{
  "n_layer": 15,
  "d_model": 512,
  "n_head": 4,
  "n_kv_head": 4,
  "head_dim": 128,
  "d_mlp": 2048,
  "vocab_size": 16384,
  "activation": "tanh_gelu",
  "norm": "layernorm",
  "norm_place": "pre",
  "norm_eps": 1e-06,
  "positions": "rope",
  "rope_base": 10000.0,
  "rope_fraction": 0.5,
  "qk_norm": false,
  "attn_scale": 0.0884,
  "bias": "none",
  "tie_embeddings": false,
  "parallel_block": true,
  "init": "uniform",
  "init_std_qkv": 0.0167,
  "init_std_o": 0.00305,
  "init_std_up": 0.0167,
  "init_std_down": 0.00305,
  "optimizer": "muon_variant",
  "lr": 0.00116,
  "lr_mult_qkv": 0.5,
  "lr_mult_up": 0.838,
  "beta1": 0.9,
  "lr_head": 0.00545,
  "grad_clip": 2.0,
  "warmup_steps": 200,
  "schedule": "wsd",
  "decay_fraction": 0.301,
  "decay_shape": "linear",
  "final_lr_fraction": 0.05,
  "batch_tokens": 65536,
  "seq_len": 512,
  "doc_mask": true,
  "train_tokens": 600300000,
  "steps": 9160,
  "dataset": "wikipedia_en"
}
MLP neurons of a small language model. Each row is named by its layer, matrix (up: input weights) and neuron, and shows model dimensions 272-399. Each number is 128 + 32 x the weight over its row's rms, rounded and kept within 0 to 255.
After each neuron's rows, "fires on" lists the tokens most often at its 100 highest values on Wikipedia text that the model never trained on.

L4.up1837 [138  89 142  74 134 142 111 135 183 164 164 149  85 138 148 122 115 175 125 141 157 168 106 154 131  51 131 102 131 127  87 177 149 186 150 154 178 127 194 132 103 121 139 117 140 143  97  99 131 177 137 111  99 139 128 189 130 141  76 142 147 146 129 161 177  49  73  75 143 164 103 123 128  94 210 104 130 170  56 104 110 139 105 116 121 117  86 131 121 121  79 117 113 112 100  95 140 127 117  78 144 109 117  64 110 141 125 115 112 103 109  90 146 190 127 144 107  91  94 117 160 140 143 140  91 113 130 145]
fires on: "==", " ==", " ===", " =", "==="

L3.up487 [ 38 165  73 184 151 100 126 134 129 182  58  32 142 185 121 119 147 121 140  92 123  96 139 130 147 139 126 116 181 116 152 130 116 183 152 113 131 191 154  92 138 120 131 157 115  90 112 131  69 114 112 124 165  68 154 168 113 146 129 123 113 112  95 139 103 136 126 128 179 160 155 101 153 132  97 163 137 146  94  99 119  91 121 108 169  83  98  87 171  64 113 143  84 137 109 205 117 151  56  96 102 162  98 123 148 144  74 181 138  36  76 181  90 116 145 176 132 123  98 129 118 104 119 146  90  34 135 133]
fires on: ".", "oon", "oul", " episode"

L4.up623 [160 108 155 180 138  92 135 129 121 132 101 108  92 111 144  92 125 130 176 133 129 202 138 138 133 152 134 220  89  96  83 118 147 180  91 158 190 117  99 165 154 128 115 106 173 186 114 111  86 112  73  94 107 158  88 181 123 117 152  88 120 108 196 185 167 119 108  77  94 156 178  52  53  83 149 146  91 177  97 100 170 138 125 132 104  21 142 152 164 155 127 140 132  81 125  52  84 110 152 159 112 148 190 141 124 137 115  90 129 132 127 146 134 144 141  61 149  50 139 110  83 158 105  69 118 163  93 153]
fires on: ";", "\n", "ach", " /", " –", " By"

L3.up1540 [136 174  60 185 107  84 132 144 126 117 128  97 100 106  83 130 111  80 101 174 106 110 103 141 100 122  84 164 160  70  88 137 132 166 110  55 119 130 142 114 109 123  86 109 186  66 175  92  86 129 156 112 141 116 113 152 168 114 146 109 151 160  97  95 158 139 138 126 155 158 152  93 151 116  98 120 119 138 148 118 116  52  95 127  95 126 118  92 124  92  90 149 158 109 152 151 109 109 122 136 122 156  85 123 133 127 143 125  91 132 119 161  70 128  94 142  94  73 206 143 154 107 124 154  74 141  92  63]
fires on: " same", " following", "\n", " most", " similar"

L3.up1934 [ 64 177 104 108  80 145 107 125 110 147 158 122 168 119 166 128  53 145 120 113 128 160 134 165 121 134 144  95 122 174 108 139 133  79 118 119  97 119  77 131 110  95  98 151 115 143  98 109 156 109 123 128 164 119  81 104 111 175  98 163 141 150 180  61 137 120 186 131 118 156 156 132  66 138 159 131 149 154 123  86 138 125 100 144  88 189 145 152 122 158 119 121  81 136 114  81 152 183  95 144 202  83 121 102 109 134 150 123 109 139 151  65 152  74 149 137 163 158 127 105 132  23  91 112 113  72 117 115]
fires on: "R", "O", "I", "X", "E", "D"

L3.up1629 [108 138 107 137 125 145 134 116 119 178 139 124 126 108 149 162 136 131 124 134 224  81 103 163 183  89  95  96  82 134 129 128 118 135 199 171 136 122 130  99  61  97 178 125 154 121  63 113 182 137 183 122 136 152 143 154 169 105 121 135 126 141  70 110 158 198 162 107 144 175 165 108 108  96 126  94 101 113 183 115 157 128 133 139  99 103 120 100 130 200  71 132 102 139 138 153 118 146 138  92 160 121 144 183 132 124 186 115 110 168 160 150 113 185  94 137 121  93 109 129 102 137 120 117 133 142 160 115]
fires on: "===", " Label", "==", " Indian"

L3.up801 [118 111  94 126 137 193 100 105  89 134 106 150 174 134 125 131 152 149  97 109 195 134 132 105 161 120 170 144  72  67 159 173 100 177 119 161 166 112  74 138 127  80 156 179 170  92  79  55 170 127 103 126 148 116 120 186 136 148 163 161  86 103 186 128 151 137 148 165 172  95 156 103 161  81 145 104  97 172 119 116 136  53 176 149  67 124  68 169 185 162  57  98 120 159 132 102 133 141  97 118 141 117  49 184 189 116 154 161  90  96 129 104 173 107  97 111 140 169 118  92 167 112 144 185 120 122 138  99]
fires on: "\n", "s", "X", " =", "=", ":"

L3.up405 [128  87 163 101  70 167 155  59  79 173 162 158 110 165 147 137 215 135 118 153 173  84  76 174 147 150 126 152 159 114 131 100 141  83 209 180 143 109 158 149 123  84 193 126 145 128 110 137 158 189  65 132 122 103 173 154 153 121  63 162 116  97 166 160  75 162 125 121 158 116  66  78 137 140 181 127 131 142 124 110 150 111  80 114  77 178 169 134 135 103 106 159  77 111 158  92 132  71 137 115 121 179 133  75 157 171 109 105 101 105 143 131 123 134 101  76 124 139  91 149 157 157 206 136 135 116 153 102]
fires on: " San", "i", "ater", " san"

L3.up1397 [137  97  86  90 141 188 154 102 201 132 119 135 102 124 107 151 109 163  99  93 167 142 128 123 165 158 167 110  84 116 108  90 111 125 185 145 111 139 105  49  98 157 133 160  67 103  99  86 156 127 121 117 155  90 100 141 154 134 113 118  86 157 105 153 136  41 175 132 199 136 105  60 200  94 118 129  82  84 115 111 150 132 153 184 101  87 124 102 101 144  72 148 153  77  71  86 112 145 146 104 129 167  99  94 126 125 146 110  99 145 133 156 168 172 121 146  99 153  91 114  89 118 153 109 118 151 134 176]
fires on: " ==", " ==="

L3.up1544 [115 104 179 185 137 164 108 152  93 129 108 134 143  88 137 152 133 179 148 143 130 119  90 144 127  81 128 113  94 123  51  89 163 168 174 133 183  96 120 164 142 124 103 125  57  97  96 104 163  98  64 132 189 125 120 164 128 117 123 107 134 169  95 130 125  63  99  74 119 145 124 118 124  69  61 118  96 174 109 125  89 130 114 106 197 151 133 131 130 130 158 106  77 112 135 129 111  56 103  66 162 128 186 165 135 193 204 197 108 133 120 113 129 119 173 111 108 101 132 100 143 178 109 100 132 153 145  80]
fires on: "up", " draw", " 978", " source", " supply", " Loss"

L3.up1598 [127 116 138 147 135  98  93 106 115 131 135 228 110 149 130 145 120 155 124 149 186 135 159 194  96 160 138 174 183 133  97 132 152 124 169  98 186 172 100 101 169  97 162 122 147  58 201 145 131 133  90 144 164 164 129 157 125 131 114 123  57 142  96  90 108 128  54  93 149 135 162 125  80 127 135 153  77 113 151  66 106 114 156 128 145 113 161 142 100 104 131 129  61 127 163 126 108  85 106 133 213  80  95  59  56 125  67  99  76 153  85 117 139 186 165 106 130 139  76 159 124 137 154  94 118 137 164 124]
fires on: " Dr", " Br", " dr", "br", "gr"

L4.up259 [118 127 114 157 103 121 100 127 120 120 157 102 119 103 147  86 176  72 144  85 121 125 153 194 143 142 183  90 134 122  86 122 162 123 124 114  91 168 172 173 130 121  95 134 127 137 198 127 146 141 115 120 112 119 158  83 106  77 151 136  79 121 135 169 126 119 115 140 143 112 108 128 120 118 144 188 151 155 187 112  92 162 141 114 127  87 169 189  49  81 126 104  98 151 136 130 164 198  80 118 127 145  85 137 187 127  49 106 116 134 149 126 130 190  74 139  95 172 143  99  73 113 131 113  94 121 133 175]
fires on: "1", "2", "5", "0", "8", "4"

L3.up1273 [183 130 106 106  72 170  98 140 181 171 142 143 112 132 139 105 153 167 113 103 152 119 132 128  99 153  80 130  62  54 171 131 121 171 151 173 135 130  59 178  59 111 174 152 119 131 120 188 170 141 157 109 155 128 132 175 151 120 146 156 139 156  28 120 135 134  88 169 104 131 164 118 115  76 129 132 139 128 119 101 115 135 114 146 103 124 108 118 164 102  41 124 121 131 126 125 114 164 139 178 195 112  97 121 126  94 129 146 153  87 153 115 144 123 121 173 140 129 121 118 116 143 151 111  97 172 167  99]
fires on: "==", "===", " ==", " ==="

L4.up1070 [111 109  84  64 156 123 165 147  98 190 140 149 105 132 109 160 124  96 137 145 145 127 171  79 154 134  98  47 133 103 177 137 148  95 141 149 136  84 168  82 134 111  47 220  96 102 157 129 129 134 194 151  93 122 184 160 170 116 131  75 128 162 115  76 153 128  82 164 151 133 150  88 105 177 117 128 144 112  98 138 150 131  93 138 113 120 100 102 141  78 158 178 117 140 194  89 115  44  94 167 125 124 147 144 173 105  91 150  90 144 129 124 117 102  74 145 182 145 141 119 117 137 147 147 154  98 134 136]
fires on: "yl", "il", " l", "Cl", " cl", " Cl"

L3.up1703 [157  45 121  76 160 109 151 130 134 135 185  83 186 162  34 107 114 168  94 139 137 114 160  94 132 104  88 162 121 137 123 134 143 165 124 165 123 140 131 161 150 118 131 139 117 116 116 112  92 125 141 102 145 136 137 127 129 149 144  96 137 146 131 118 141  67 123 115 148 175 152 143 109 124 109 160 105 128 158 149 131 152 179 148 113  81  77  69 107 124  87 191 231 111 204 133 126 118 130 102 122 145 203 142 151 125 116 112 112 127 143  73 123 141 134 161 165 118 169  98  90  88 148 151 145 176 108 106]
fires on: "les", "he", " match", "ic", "ze"

L4.up1952 [ 97 115 173 121 143 128 142 104  98 125 107 111  89  98 124 146 163  96 103 111 143 134 140 173 107 102 147 121 109 145  72  91 126 145 153 134 107 140 178 182 123  95 127 126 146 144 126  77 177 167 149 128 155 106 104  85  97 131 162 131  97  99 183 124 140 118 165 153 123 127 114 102 162 144 115 165 129  87 126 118 152 147 152 146 130 143 114 100  96 126  95  70 158 100 150 109 113 121 121 103 127 121 135 151 117 103 110  68 166  94 121  97 138 148 139 135  82 145 112 139 152 145 145 154 157 167 133 122]
fires on: "1", "3", "2", "5", "6"

L3.up1208 [ 86 107 106 133 110  78 104 129 107 171 144 156 200 130  90  99 152 129 114 191 136  68 152  81 152 114 116 134 137 108 103 122 144 151 112 156 171 128 104  89  82 110 129 116 151  86 100  50 138 103 102  84 111  79 122 152 160 113 124 138 175 135 109 140 178 129 158 120 111 116 103  86 116 128 102  75 120 167 135 132  95 124 138  88 181 141 192  78  78 132 104 190 125  89 139 162  90 136 104 147  87 184 152 158 112 127 138 134 107 193 141 135 139 127 141 130  50 106 103 131 188  98 172 137 153 115 106 147]
fires on: "\n", ".", " name", "ott"

L4.up1305 [152 144  87 129 180 137  81 130 119 130  99 134  92 150 120 167 153 121 123 136 178  98 111 168 127  63 132 210  48 200 100 146 107 156 164 168 167 152 150 135 127  70 138 116 114 191 129 152 132 136 116 108 140 148 137  71 135 178 151  94 112  79 143  93 134  96  95 107 140 146 161 126 150  79 139 109 124 102 186 184 163 106 160 213 157 107 148 187 146 130  90 128  98 208  67  69 133 166  93 103  78 102  94 200 138 110 142 171 114 104 173 136  97 138 129 167  93 150 114 122  99 138 121 123 219  66  95 105]
fires on: ".", ":", "ate", ")"

L4.up267 [128 169 121 110 175 199 149 142 110 149 106 129 129 131 113  76 114 168 136 120 113 106 120  76 140 165  94 173 104 120 151 107 146 146  72  90 131 126 141 163 162  85  96 131 124 130 129  92 132 146 104  94 147 108  77 194  90 144 205 151 152 130 148 129  87 117 163 175 209  99 113 111 134 103 160 174 135 148  78 125 102  98 115 102 141 155  95 152  76 118 111 143 117 171 117 107 138 130 161 127 112 158  93 108 153 157 106 144 155 148 110 119 181 118 134  83 147 111  86 100 127 105  94 186 126 166 107 124]
fires on: "'", " |", "'s", ":", "s"

L3.up1117 [126 122  82 122 116 121 116 115 143 109 111  97 127  82  88  99 151 109 177 134  90  91  92 215 129 140 133 132 154 160  89 118 158 181 130 141 101 134 147 134 136 132 111  85 127 127 201 156 157 138 127 125  95 124 153 132 108  88 140 183 153 111 148 112  76 130  55  95 145 126 152 142  76 133 154 112 128 155 120 113 122 140 144 140 135 120 119 123  93 150 115 106 201 110 140 155 118 102 209  85 156  79 188  58 153  70 108  97 118 196 134 117 101 187 165  97 103  63 125 171 134 149 110 136 142 154 147 112]
fires on: " Dr", "gr", " Gr", " dr"

L3.up1606 [177  93  62 123 150 160  98  93 107 101 127 100 124 178 102 130  70 111 126 137 164 115 149 123 117 198 168 109 166 135 110 150 168 138 154  73 108 143 132  74 153 109 109 123 171 132 168 112 114 137 147 103 159  88 193 142  88 133 172  96  87 128 101 116 124  82  89 130 113 106 104 101 138 139 104 193 156 208 175 101 131 175 175 196 169 120 134  81  77  38 100 194 101 229 129 120 135 138 135  78  64 127 106 148 172 195  88  98 131  78 138 111 155 141 180 104 111 176 122  89  98 135 155 136 140 137 122 140]
fires on: "s", "2", "3", "6", "4", "5"

L4.up1194 [114 122 110  92  91 106 179 150 130 135  90 139 164 136 136 139  86 143 171  82 146  85 167  61 102 128 134 109 108 156  85  60 192 132 201 138 148  86 155 124 136  71 127  89 138  88 103 117 157 141 127  89 151  78  90 134 152 105 155  83 128 108 149  72 185 138 192 126 147 208 155  89  94 124 122  96 103 123 167 110  82 115 130 111 180  79 131 175  62 123  61 128  71 157 158 112 110 142 129  87 161 141 154 136 136 111 148 157 158 113 128 118 106 129  89 126 168 100 184 157 147 120 128 112 169 132 118 115]
fires on: "\n", "-", ".", "CC", " use", " can"